Part of a small language model's weights: vocabulary 8192.
MLP neurons of a small language model. Each row is named by its layer, matrix (gate and up: input weights) and neuron, and shows model dimensions 384-479. Each number is 200 + 30 x the weight over its row's rms, rounded and kept within 0 to 999. A neuron's up and down rows have the sign that makes its largest values positive.
A block is one neuron, or neurons of one layer that tend to fire together. After each block is what it responds to, as a language model described it from the Wikipedia text at the highest values.

L8.gate37,222,205,193,225,212,186,205,171,166,246,198,201,207,154,222,231,222,185,267,188,168,222,248,278,171,164,194,185,235,204,208,196,182,199,141,174,162,230,212,199,237,165,227,271,175,171,175,254,206,201,205,245,186,157,231,227,209,152,192,179,227,185,197,232,192,208,191,182,249,173,209,213,231,233,220,247,197,164,187,162,243,144,194,178,168,215,189,190,170,201,162,193,227,168,248,206
L8.up37,231,202,118,155,218,177,231,189,228,228,161,238,199,175,178,222,220,203,220,220,177,150,178,243,129,172,137,223,228,237,149,198,197,218,212,241,208,201,166,179,189,96,220,242,179,209,216,178,245,170,192,218,181,187,210,145,195,152,171,219,221,216,172,195,231,192,191,219,189,206,205,245,241,236,194,159,240,176,195,187,179,187,133,169,143,199,162,132,238,206,146,187,153,205,195,201
L8.gate175,240,203,222,178,219,265,185,181,185,223,198,186,136,215,205,211,199,225,216,214,176,267,168,220,146,196,241,155,207,202,209,208,192,215,176,232,227,210,185,204,216,235,139,204,201,219,188,197,173,153,223,208,260,257,193,178,206,200,229,186,214,241,209,180,232,144,198,221,188,180,192,211,177,215,231,215,275,193,201,203,232,159,210,192,142,188,243,174,203,214,155,163,155,189,240,171
L8.up175,190,204,222,211,257,205,232,176,152,258,250,203,123,197,234,224,226,247,234,186,197,188,193,221,216,197,178,168,176,198,183,200,229,181,219,180,243,253,194,198,227,166,182,144,205,196,205,192,252,229,148,208,241,179,223,198,147,201,195,188,182,257,237,205,196,199,209,178,222,207,216,203,163,215,213,137,229,205,208,210,219,170,139,184,233,201,233,231,233,190,199,158,168,216,207,202
L8.gate656,195,186,188,237,212,206,180,201,275,250,193,220,159,210,183,198,188,150,157,206,218,187,185,283,189,161,180,217,218,196,143,154,174,232,169,241,226,208,151,207,199,229,196,214,160,216,253,182,214,182,194,232,166,148,214,197,157,155,199,175,184,190,201,250,168,209,188,225,219,214,167,182,221,213,226,218,226,158,173,219,197,178,179,174,194,234,180,218,190,196,169,161,208,210,200,150
L8.up656,181,215,155,159,223,173,228,140,181,206,178,194,173,217,222,183,262,197,195,232,209,203,218,247,190,182,201,201,196,225,213,194,180,210,237,192,206,197,149,252,195,242,178,168,180,188,190,225,229,144,168,204,141,179,173,206,210,237,222,204,193,167,211,184,198,191,266,247,223,159,237,206,177,212,200,167,190,141,170,217,212,196,187,209,211,220,171,180,200,198,223,152,163,150,191,193
L8.gate1246,247,214,206,218,223,217,211,173,223,263,208,218,166,248,187,195,213,144,259,163,169,172,204,215,166,157,176,163,176,218,221,139,199,248,187,179,140,239,214,210,165,177,219,180,173,178,220,167,178,156,200,241,201,169,220,180,232,139,211,205,222,163,180,218,204,213,224,242,212,203,180,212,180,196,211,234,213,209,146,163,258,158,200,191,204,201,219,160,155,202,236,187,128,222,225,210
L8.up1246,223,225,192,214,188,239,226,174,214,253,196,265,177,224,131,255,185,178,147,197,242,167,147,253,192,220,183,270,193,188,214,133,169,278,254,212,222,189,173,150,178,203,145,240,203,139,182,203,213,202,168,205,175,183,221,150,194,138,181,210,185,174,175,211,207,235,248,232,209,247,169,188,250,198,196,191,195,173,222,215,225,165,199,175,210,200,246,192,220,177,187,178,208,198,229,189
Role or relation nouns. Nouns naming a person's role or kin relation after "was the" or "is a", usually followed by "of", e.g. brother, daughter, founder, owner, member.

L9.gate404,189,184,218,226,195,194,260,210,149,203,191,152,141,175,223,223,152,143,167,217,240,183,239,188,150,218,223,258,216,201,193,139,256,209,245,181,181,189,233,161,184,137,228,157,171,228,163,166,220,201,241,206,225,199,207,202,212,201,251,227,184,185,187,155,201,218,197,233,205,171,252,170,181,195,278,217,192,232,228,223,178,191,187,173,148,179,127,248,262,243,214,189,183,192,169,197
L9.up404,164,185,217,160,262,184,230,213,204,233,234,241,150,155,204,216,224,258,211,173,188,142,201,225,200,182,203,179,234,226,145,235,173,225,217,177,208,218,175,174,177,168,148,208,208,219,216,235,195,173,204,196,170,207,247,220,241,149,231,190,179,207,216,214,151,181,149,172,212,197,180,258,173,237,150,225,203,185,194,230,219,204,270,209,202,232,229,149,154,173,158,181,156,158,188,202
L9.gate1348,143,162,221,225,246,210,246,189,197,211,199,178,217,186,229,230,160,224,170,214,213,214,162,178,220,168,156,179,240,147,215,245,206,195,229,180,194,259,217,188,169,176,213,165,214,177,176,175,160,174,232,168,194,145,209,184,207,204,225,189,197,146,198,183,189,251,217,161,227,167,156,201,102,184,249,167,206,188,197,194,200,151,191,206,145,150,222,257,208,207,222,181,219,243,218,202
L9.up1348,199,243,185,191,204,185,140,188,180,194,196,191,212,189,220,215,261,155,191,204,172,175,205,188,243,187,234,187,212,225,181,223,212,208,192,277,195,215,222,219,228,217,229,190,221,195,185,187,186,226,210,217,206,230,224,155,163,228,185,244,167,252,193,202,189,212,190,202,239,191,208,188,239,232,223,162,203,214,199,161,155,225,222,213,234,172,169,171,217,209,229,163,154,212,193,248
Example-introducing connectives. Words that introduce specific examples or a subset of something just mentioned, such as particularly, such as, especially, including, or a colon before a list.

L8.gate274,194,163,263,204,161,214,161,259,219,161,208,195,219,190,183,184,217,187,198,215,201,196,236,201,253,214,225,188,139,202,176,189,151,240,211,181,160,232,227,160,203,165,138,215,233,180,187,224,242,233,265,187,234,241,213,214,202,158,161,192,207,209,210,158,207,256,189,167,168,262,164,226,209,225,206,221,232,198,165,257,223,174,162,144,189,227,195,211,217,202,183,197,261,222,221,263
L8.up274,268,166,245,200,242,233,228,219,262,236,234,210,149,171,182,219,187,216,183,207,188,172,162,201,241,234,135,169,141,202,174,195,159,177,244,182,196,203,195,167,232,215,209,146,199,176,189,167,222,210,190,312,190,234,228,158,184,218,241,163,204,209,178,159,221,237,196,179,192,234,174,201,205,203,184,186,179,175,180,222,181,180,225,201,224,233,226,188,197,197,135,219,201,210,221,185
L8.gate716,216,126,164,208,247,192,176,210,164,188,184,162,167,262,253,216,247,191,223,209,188,218,175,183,191,175,181,274,192,222,157,220,151,286,201,237,209,232,206,216,226,135,260,228,173,154,216,165,198,191,238,181,208,145,209,227,218,171,229,199,189,183,189,166,164,221,249,159,245,194,181,221,214,262,177,144,188,195,188,167,235,239,162,218,194,176,224,211,305,168,205,178,200,246,260,161
L8.up716,237,185,191,173,184,182,213,182,218,181,207,169,196,239,220,242,208,167,213,190,152,226,181,163,178,223,141,160,205,195,226,163,167,256,214,209,188,180,201,199,236,146,205,221,196,130,228,194,217,194,225,188,220,189,209,199,220,204,223,180,187,183,158,184,241,200,199,157,177,213,189,180,221,248,238,193,253,164,211,176,166,178,159,177,243,192,197,242,203,196,231,166,223,199,242,278
L8.gate1239,203,177,207,222,219,216,244,200,190,261,238,187,178,255,187,213,208,229,162,225,152,145,189,236,144,197,147,185,206,168,208,223,203,170,161,216,200,213,220,133,240,154,140,166,156,126,213,196,170,203,207,212,223,234,206,169,228,187,206,191,190,232,181,194,224,155,201,153,165,227,246,223,223,173,203,216,192,199,249,197,233,177,243,202,223,237,190,204,252,153,220,183,210,252,225,218
L8.up1239,165,186,234,255,191,238,236,192,188,226,167,141,248,200,228,222,185,234,135,233,185,183,215,201,252,207,210,215,177,191,235,208,189,225,144,151,159,221,148,197,226,221,222,138,191,235,157,196,174,216,194,204,244,215,164,196,185,183,196,201,174,215,200,152,227,193,129,181,231,184,192,193,203,215,209,244,175,227,166,203,210,258,203,210,218,202,296,183,209,201,219,221,203,226,201,219
L8.gate1301,214,167,211,188,174,213,226,191,180,157,186,256,205,195,211,179,215,151,252,205,163,254,175,191,209,135,200,231,224,210,180,209,242,140,176,144,196,233,223,210,250,179,210,176,153,207,207,205,177,236,242,175,216,223,211,227,179,185,223,219,212,165,203,218,229,222,214,195,211,168,211,212,176,226,175,95,232,180,217,227,202,177,135,185,171,219,159,256,203,249,208,179,210,213,275,243
L8.up1301,202,253,220,153,215,183,242,205,138,189,170,245,217,180,198,231,287,214,200,272,202,195,180,191,191,176,179,205,253,161,198,148,183,203,190,172,202,206,165,212,192,221,161,219,162,231,206,171,178,171,199,145,223,118,150,182,210,186,213,243,237,205,227,218,155,207,193,207,178,251,238,213,208,217,187,142,278,177,232,242,258,234,196,206,204,225,187,163,263,221,165,136,202,169,231,249
Such-as introducer. Mostly "such" in "X such as …" after a plural noun, plus tokens that come just before names or examples, like words, band, regard, "G".

L7.gate57,247,219,174,160,190,204,171,245,228,268,221,158,174,246,203,230,198,158,238,117,237,189,196,270,215,164,129,192,186,238,195,127,114,211,160,254,209,223,253,180,213,185,208,241,142,186,289,171,225,245,180,177,169,217,195,249,227,171,200,201,202,206,199,202,194,251,224,170,215,212,238,229,213,184,199,156,163,165,201,206,186,193,162,265,202,142,234,220,177,167,202,166,197,200,197,190
L7.up57,204,222,148,173,228,190,218,204,279,271,215,173,169,200,190,203,218,198,171,182,194,202,244,247,170,189,144,209,223,192,215,199,239,198,200,197,209,240,217,221,226,244,153,166,181,263,230,193,248,195,208,210,206,224,226,179,148,132,212,225,186,190,208,242,143,200,194,179,217,201,199,230,170,193,173,218,190,211,204,278,221,174,201,118,215,125,157,177,171,196,237,120,198,227,198,192
L7.gate158,208,214,243,207,200,227,157,202,220,275,205,179,140,190,193,215,202,185,206,196,199,212,189,293,171,160,191,221,233,194,175,151,248,249,156,261,215,200,216,206,215,181,179,192,141,181,276,197,177,169,209,252,201,102,201,189,202,171,198,199,149,195,180,203,181,207,229,200,207,192,169,224,205,219,216,190,275,120,234,224,204,130,192,159,208,164,234,226,171,191,189,181,193,217,212,218
L7.up158,213,202,184,206,180,207,233,186,205,239,163,208,199,200,170,274,229,207,217,259,193,146,212,260,139,233,187,178,221,209,240,175,191,188,222,211,217,216,176,193,151,193,226,241,247,196,204,217,213,198,172,234,192,189,206,185,196,177,203,206,133,228,190,234,180,183,215,166,215,248,210,240,221,224,181,238,248,173,257,250,178,167,250,219,174,184,217,185,184,197,236,130,214,197,188,192
L7.gate223,203,175,198,198,206,159,155,198,208,216,222,136,189,203,220,229,176,223,213,208,196,234,190,240,192,191,164,213,236,231,204,211,149,232,170,239,255,241,197,198,186,176,174,175,212,223,214,216,213,194,302,189,201,192,217,238,194,175,214,169,190,181,211,208,237,229,184,187,177,187,191,210,189,194,179,154,214,150,193,276,209,180,175,223,156,227,221,199,170,227,142,219,152,228,228,190
L7.up223,202,189,181,185,227,214,173,193,191,211,174,167,200,187,222,203,228,194,229,160,156,222,246,181,186,219,211,203,230,186,153,216,211,230,159,227,203,257,193,209,236,228,192,186,203,210,217,188,181,196,177,219,228,236,181,235,215,186,170,200,188,219,178,204,189,214,181,220,164,123,181,214,202,222,205,204,173,212,197,171,183,181,272,211,173,197,178,224,151,204,217,239,175,186,201,203
L7.gate285,170,172,214,142,163,223,211,180,236,285,203,191,179,225,188,248,158,180,174,218,164,208,180,287,185,237,174,201,205,225,168,156,206,249,140,212,247,184,184,211,202,209,138,196,178,175,240,204,207,197,179,201,157,232,208,209,205,214,188,192,208,230,184,201,237,165,235,158,185,204,264,235,236,194,252,201,209,216,227,201,201,197,239,255,175,210,177,195,179,214,151,194,133,248,200,196
L7.up285,220,224,156,169,207,194,216,234,228,229,183,182,191,173,220,176,207,218,193,215,174,177,126,202,167,201,164,150,228,215,180,203,198,218,170,166,237,190,245,235,208,264,186,181,207,158,231,215,202,220,213,180,235,216,184,188,155,136,206,190,206,249,188,182,155,175,213,173,195,237,157,212,282,182,237,174,235,198,217,224,127,158,199,160,157,212,180,221,211,219,184,173,201,221,219,237
L7.gate642,203,211,199,179,187,187,191,152,186,222,206,163,181,208,218,256,230,228,203,179,209,160,197,142,178,194,160,204,180,184,261,212,168,201,173,171,169,182,228,134,171,202,225,196,247,129,230,166,149,191,245,211,208,229,202,217,184,182,191,174,234,229,172,183,228,195,229,255,190,226,179,227,205,180,171,136,167,155,200,202,178,223,194,211,171,209,220,240,170,158,180,156,199,175,245,143
L7.up642,171,161,224,166,193,144,179,176,183,221,196,163,192,172,185,168,187,190,209,155,167,233,208,194,207,194,187,226,218,232,232,213,200,225,172,210,167,173,255,222,217,181,207,219,195,209,197,169,194,226,214,221,130,208,207,144,129,122,185,186,216,209,189,188,218,229,244,197,159,192,198,228,175,169,85,146,161,171,236,157,171,247,223,202,171,264,214,209,205,200,178,243,146,214,211,208
L7.gate1217,187,211,152,182,247,240,169,201,253,272,203,175,162,249,199,201,249,229,222,168,241,226,160,207,193,163,211,180,204,112,185,176,195,175,198,211,193,194,216,226,218,169,201,229,198,200,254,187,204,201,236,196,161,198,202,171,195,219,249,200,154,175,115,222,157,211,189,208,204,203,207,225,197,217,192,157,227,158,209,203,172,168,244,196,220,237,197,189,238,234,177,166,170,195,235,213
L7.up1217,143,249,160,207,214,185,220,252,164,208,218,209,143,179,227,219,162,188,219,207,225,181,196,251,183,213,231,193,202,170,176,154,202,229,262,163,216,196,216,197,158,211,232,214,138,142,226,178,200,172,200,191,196,213,172,184,157,190,223,205,189,181,188,186,170,212,175,155,225,204,140,192,201,207,202,171,211,216,243,215,189,173,256,169,206,205,193,145,234,219,240,139,191,169,203,276
L7.gate1414,305,222,146,162,200,183,176,156,243,175,179,195,187,247,195,199,193,194,140,192,222,207,172,217,225,176,195,206,187,213,192,176,212,257,172,234,159,221,169,196,240,224,192,192,229,205,202,225,174,254,212,150,162,220,211,191,173,133,215,165,175,184,171,147,190,228,220,209,194,188,179,256,160,225,179,211,214,201,208,235,187,136,250,150,210,221,161,159,166,224,159,144,191,241,197,195
L7.up1414,188,194,216,223,217,209,194,221,166,199,188,206,196,231,220,195,226,159,185,167,197,190,197,182,148,181,165,235,171,145,228,204,258,168,163,235,220,206,235,230,179,206,215,177,216,195,208,181,242,173,215,243,195,205,222,203,171,219,177,196,209,234,190,196,217,177,192,237,190,214,168,190,231,240,235,173,206,206,246,238,210,224,229,188,222,175,190,211,248,195,185,188,232,221,214,179
L7.gate1468,237,179,194,173,199,172,181,203,230,188,189,168,201,177,185,177,164,187,178,166,187,180,137,189,179,207,213,253,202,158,219,180,171,253,162,192,204,203,165,178,289,242,178,218,176,228,269,198,192,191,172,187,126,240,172,221,196,182,183,199,250,264,227,216,163,175,215,204,186,196,201,232,246,204,174,182,219,183,188,133,192,177,204,241,198,246,160,190,159,280,181,193,212,171,197,244
L7.up1468,231,201,192,202,220,176,179,163,242,255,188,201,237,252,145,210,171,180,182,140,229,191,209,206,211,218,191,192,214,140,173,217,160,206,163,235,198,187,170,219,208,191,219,219,198,147,192,190,191,182,180,200,163,280,220,178,223,258,199,186,188,201,111,239,201,220,177,187,243,196,192,198,168,218,242,212,232,164,192,158,197,147,229,255,206,180,205,190,172,219,198,197,155,208,149,216
Role-assigning predicate onset. Articles or first word pieces opening a role, title or description after was, became, appointed, named, called or as, e.g. "became a", "appointed caretaker".

L7.gate119,242,157,210,224,194,240,247,201,234,184,232,217,164,204,202,201,241,179,180,185,154,212,195,208,177,152,194,210,256,226,156,187,211,230,213,203,188,188,231,206,215,197,206,222,197,203,223,162,205,219,184,215,224,195,217,152,220,238,179,227,211,170,162,275,251,209,163,263,176,210,217,211,213,220,226,188,215,192,243,313,260,203,200,237,258,209,152,193,191,212,226,206,207,186,196,179
L7.up119,221,216,152,232,181,208,169,227,183,197,259,186,235,212,179,199,257,188,196,199,208,193,209,199,232,191,193,150,170,222,158,215,177,186,175,185,188,187,260,152,184,189,198,155,147,149,262,167,222,162,218,208,241,183,229,210,215,195,213,197,235,197,156,236,183,234,176,217,203,199,259,162,117,196,234,217,164,188,209,265,180,182,168,145,162,174,212,208,209,200,190,185,240,198,225,194
L7.gate353,203,199,232,161,194,197,193,120,182,160,199,155,234,214,185,176,242,236,228,172,205,206,220,231,219,203,189,229,194,157,251,220,258,162,186,176,200,206,188,158,245,198,118,213,143,186,217,183,218,201,236,217,185,219,215,223,197,218,206,185,163,204,192,171,198,150,155,245,211,176,198,199,143,255,209,234,211,245,144,199,240,184,267,213,175,192,179,223,231,181,228,237,174,218,210,191
L7.up353,258,170,225,212,218,230,273,201,198,250,187,169,258,239,185,209,236,217,177,236,160,206,157,193,203,228,170,198,201,181,183,238,157,233,197,206,191,180,184,161,217,174,228,196,206,227,211,183,237,227,183,206,248,208,193,182,239,208,220,229,204,234,182,238,191,204,228,194,210,179,232,263,205,226,147,244,171,247,192,206,226,116,236,203,197,177,190,191,143,184,242,157,219,176,244,222
L7.gate533,180,244,216,220,225,170,217,159,175,237,231,236,199,219,191,229,261,233,231,176,257,156,209,208,219,159,245,265,161,240,131,182,184,150,160,171,181,181,202,217,236,168,227,199,175,186,198,200,244,182,202,209,213,200,208,175,149,184,183,193,239,152,146,171,201,251,257,184,219,186,178,191,193,197,234,205,227,191,250,234,109,225,211,182,234,225,163,192,205,170,172,193,247,217,242,222
L7.up533,174,195,223,209,175,190,228,223,169,216,177,169,281,249,211,202,209,171,296,176,247,218,226,229,169,203,244,221,153,249,194,159,202,183,229,206,186,155,245,224,203,138,249,194,225,213,180,188,164,255,190,197,206,183,196,230,152,214,212,259,194,204,158,181,200,230,223,278,259,165,206,158,211,167,220,178,139,156,233,218,158,258,158,218,212,188,239,172,190,211,167,227,141,187,210,238
L7.gate650,216,198,193,174,203,192,188,161,158,149,212,182,166,176,196,232,207,215,217,251,217,199,192,264,192,163,242,210,251,198,146,132,241,154,228,160,166,148,198,273,166,170,177,167,193,223,236,234,163,228,217,219,179,205,160,148,143,186,177,187,180,148,207,195,173,219,218,170,181,189,260,228,176,205,260,142,194,170,259,221,208,248,152,220,211,213,174,223,205,203,190,192,248,176,217,209
L7.up650,146,217,227,228,185,228,212,225,180,151,187,167,150,222,203,192,243,221,219,206,176,215,158,256,248,181,205,148,233,217,150,235,225,172,205,232,196,144,163,205,173,184,242,263,185,215,201,189,220,193,232,177,168,209,200,185,215,190,155,202,233,179,158,216,220,186,186,222,151,173,176,151,226,166,276,186,163,165,249,188,170,212,249,192,184,204,208,219,225,205,214,152,227,217,187,247
L7.gate734,199,149,227,281,202,176,218,170,154,174,177,171,221,201,230,175,196,185,189,217,153,159,226,242,213,219,187,231,190,206,228,165,220,255,154,180,171,235,220,210,191,237,229,211,160,216,227,116,180,172,240,229,167,162,182,210,181,196,190,166,182,204,185,170,190,225,152,187,211,242,181,161,199,192,169,198,239,123,186,219,218,191,228,186,192,188,167,205,215,198,205,187,211,167,166,216
L7.up734,204,178,176,244,190,179,251,163,214,229,144,207,219,236,187,224,229,217,222,194,237,272,288,230,212,233,147,210,192,223,224,244,256,177,126,192,145,199,217,169,181,208,221,222,162,224,229,172,160,205,269,207,217,195,175,203,196,219,202,205,194,160,164,232,227,207,188,172,174,192,204,233,108,206,256,178,185,146,235,213,183,213,231,188,212,164,166,201,167,206,197,220,191,195,182,169
L7.gate818,237,168,180,202,167,196,201,233,187,204,206,184,214,167,266,220,204,185,200,179,197,203,217,161,197,195,197,188,206,240,234,146,219,226,232,170,245,218,218,218,196,169,214,237,137,173,141,244,192,133,248,217,235,240,167,188,211,217,240,202,265,184,230,191,211,237,215,184,196,230,159,206,213,207,149,221,206,160,179,165,136,210,205,215,261,248,133,178,198,195,220,82,298,226,221,242
L7.up818,177,243,234,124,203,200,204,179,222,222,240,154,215,237,229,194,187,179,204,184,243,159,175,197,195,207,217,194,217,211,163,184,191,220,185,217,204,179,219,168,242,159,240,220,218,195,180,197,186,212,212,198,212,207,186,162,188,247,266,171,169,216,231,227,186,282,223,193,171,187,223,230,190,212,168,257,190,222,221,201,208,177,209,254,179,200,210,205,177,220,211,257,228,248,286,186
L7.gate936,216,169,199,173,247,162,273,209,185,210,216,260,157,197,175,176,222,218,183,188,206,129,240,257,219,219,203,227,217,203,195,174,186,210,204,223,204,204,180,194,180,193,201,265,181,200,149,233,211,186,182,178,207,184,198,189,177,163,169,235,238,170,240,180,220,150,267,139,199,197,175,268,234,182,207,195,180,189,215,202,195,152,224,168,204,220,183,170,225,210,219,226,206,174,178,194
L7.up936,253,206,184,205,232,238,191,178,214,195,218,161,225,220,258,150,184,192,194,191,162,261,222,251,204,245,207,197,223,175,183,176,192,231,179,188,157,175,227,207,244,178,169,185,140,180,197,178,197,189,225,229,183,201,189,230,198,206,257,194,224,203,209,147,207,222,214,203,271,186,209,205,181,168,180,191,226,206,242,205,218,192,210,154,199,137,190,158,210,188,185,236,193,132,229,213
L7.gate1189,231,234,272,200,245,217,223,197,194,155,131,154,237,157,199,209,217,200,201,259,201,258,208,215,232,171,261,197,227,213,170,182,245,223,231,154,217,202,235,161,170,148,236,208,183,168,154,130,186,216,226,167,171,218,192,196,210,194,191,217,226,195,133,195,207,216,213,224,237,182,174,190,242,162,190,227,211,172,270,203,226,187,191,200,214,204,232,212,164,177,186,160,199,243,221,250
L7.up1189,187,167,206,176,199,210,271,168,207,199,182,196,231,207,193,266,247,177,180,176,169,211,191,215,149,222,169,235,227,159,208,201,189,253,187,267,222,200,208,209,224,159,227,244,216,187,224,188,248,204,197,238,209,206,154,171,211,163,222,219,221,204,219,205,204,201,176,222,155,203,182,196,194,245,181,244,167,173,193,248,175,168,174,173,217,243,172,183,246,180,235,193,146,167,180,207
List-introducing punctuation. Colons, commas, including, such as, and and that come just before a named item or list is given, e.g. "named after the five elements:", "several reasons:", "challenges, including".

L9.gate202,217,231,224,242,252,265,169,212,240,216,224,186,184,230,239,197,259,160,233,195,181,170,154,242,148,204,191,210,209,148,250,212,176,230,133,233,188,228,192,190,193,166,215,236,193,195,261,212,162,204,214,224,178,200,174,213,179,174,153,208,214,148,221,212,169,218,214,178,205,220,227,196,190,210,175,208,244,187,203,247,180,150,205,156,156,161,211,190,199,232,146,182,189,192,237,218
L9.up202,195,247,216,221,239,188,198,212,225,210,235,192,204,244,189,187,168,193,171,155,254,170,244,225,223,179,186,173,212,191,232,206,205,247,178,233,206,259,235,175,168,246,214,210,161,186,252,222,202,209,229,190,165,165,196,238,226,165,225,203,172,195,168,226,201,208,181,283,224,200,238,170,192,187,199,207,143,166,180,236,207,207,193,245,165,194,205,184,153,210,206,208,176,161,174,188
L9.gate1405,196,168,109,220,211,216,224,223,262,226,258,202,161,174,172,255,194,229,213,166,156,202,137,258,191,173,178,219,191,182,162,185,177,248,134,218,197,259,220,217,197,203,199,232,150,146,172,206,176,208,201,220,188,228,205,192,170,183,203,114,199,218,240,224,180,187,177,229,218,201,170,212,172,224,148,192,190,190,226,240,229,211,199,143,195,198,132,203,145,176,198,149,141,205,179,176
L9.up1405,153,206,187,180,201,143,196,217,205,232,213,187,203,173,170,127,187,182,175,177,261,165,208,197,193,193,172,228,200,263,91,202,221,201,243,170,193,215,184,228,271,196,146,229,226,201,173,207,216,196,189,220,201,188,174,233,214,232,205,220,179,199,157,157,221,222,234,217,210,155,200,159,162,228,192,236,171,154,216,193,196,179,273,256,220,198,200,223,165,211,174,178,182,160,176,180
Relational role nouns. Nouns naming a person's role or relation to something, usually followed by "of", such as owner, brother, founder, member, president.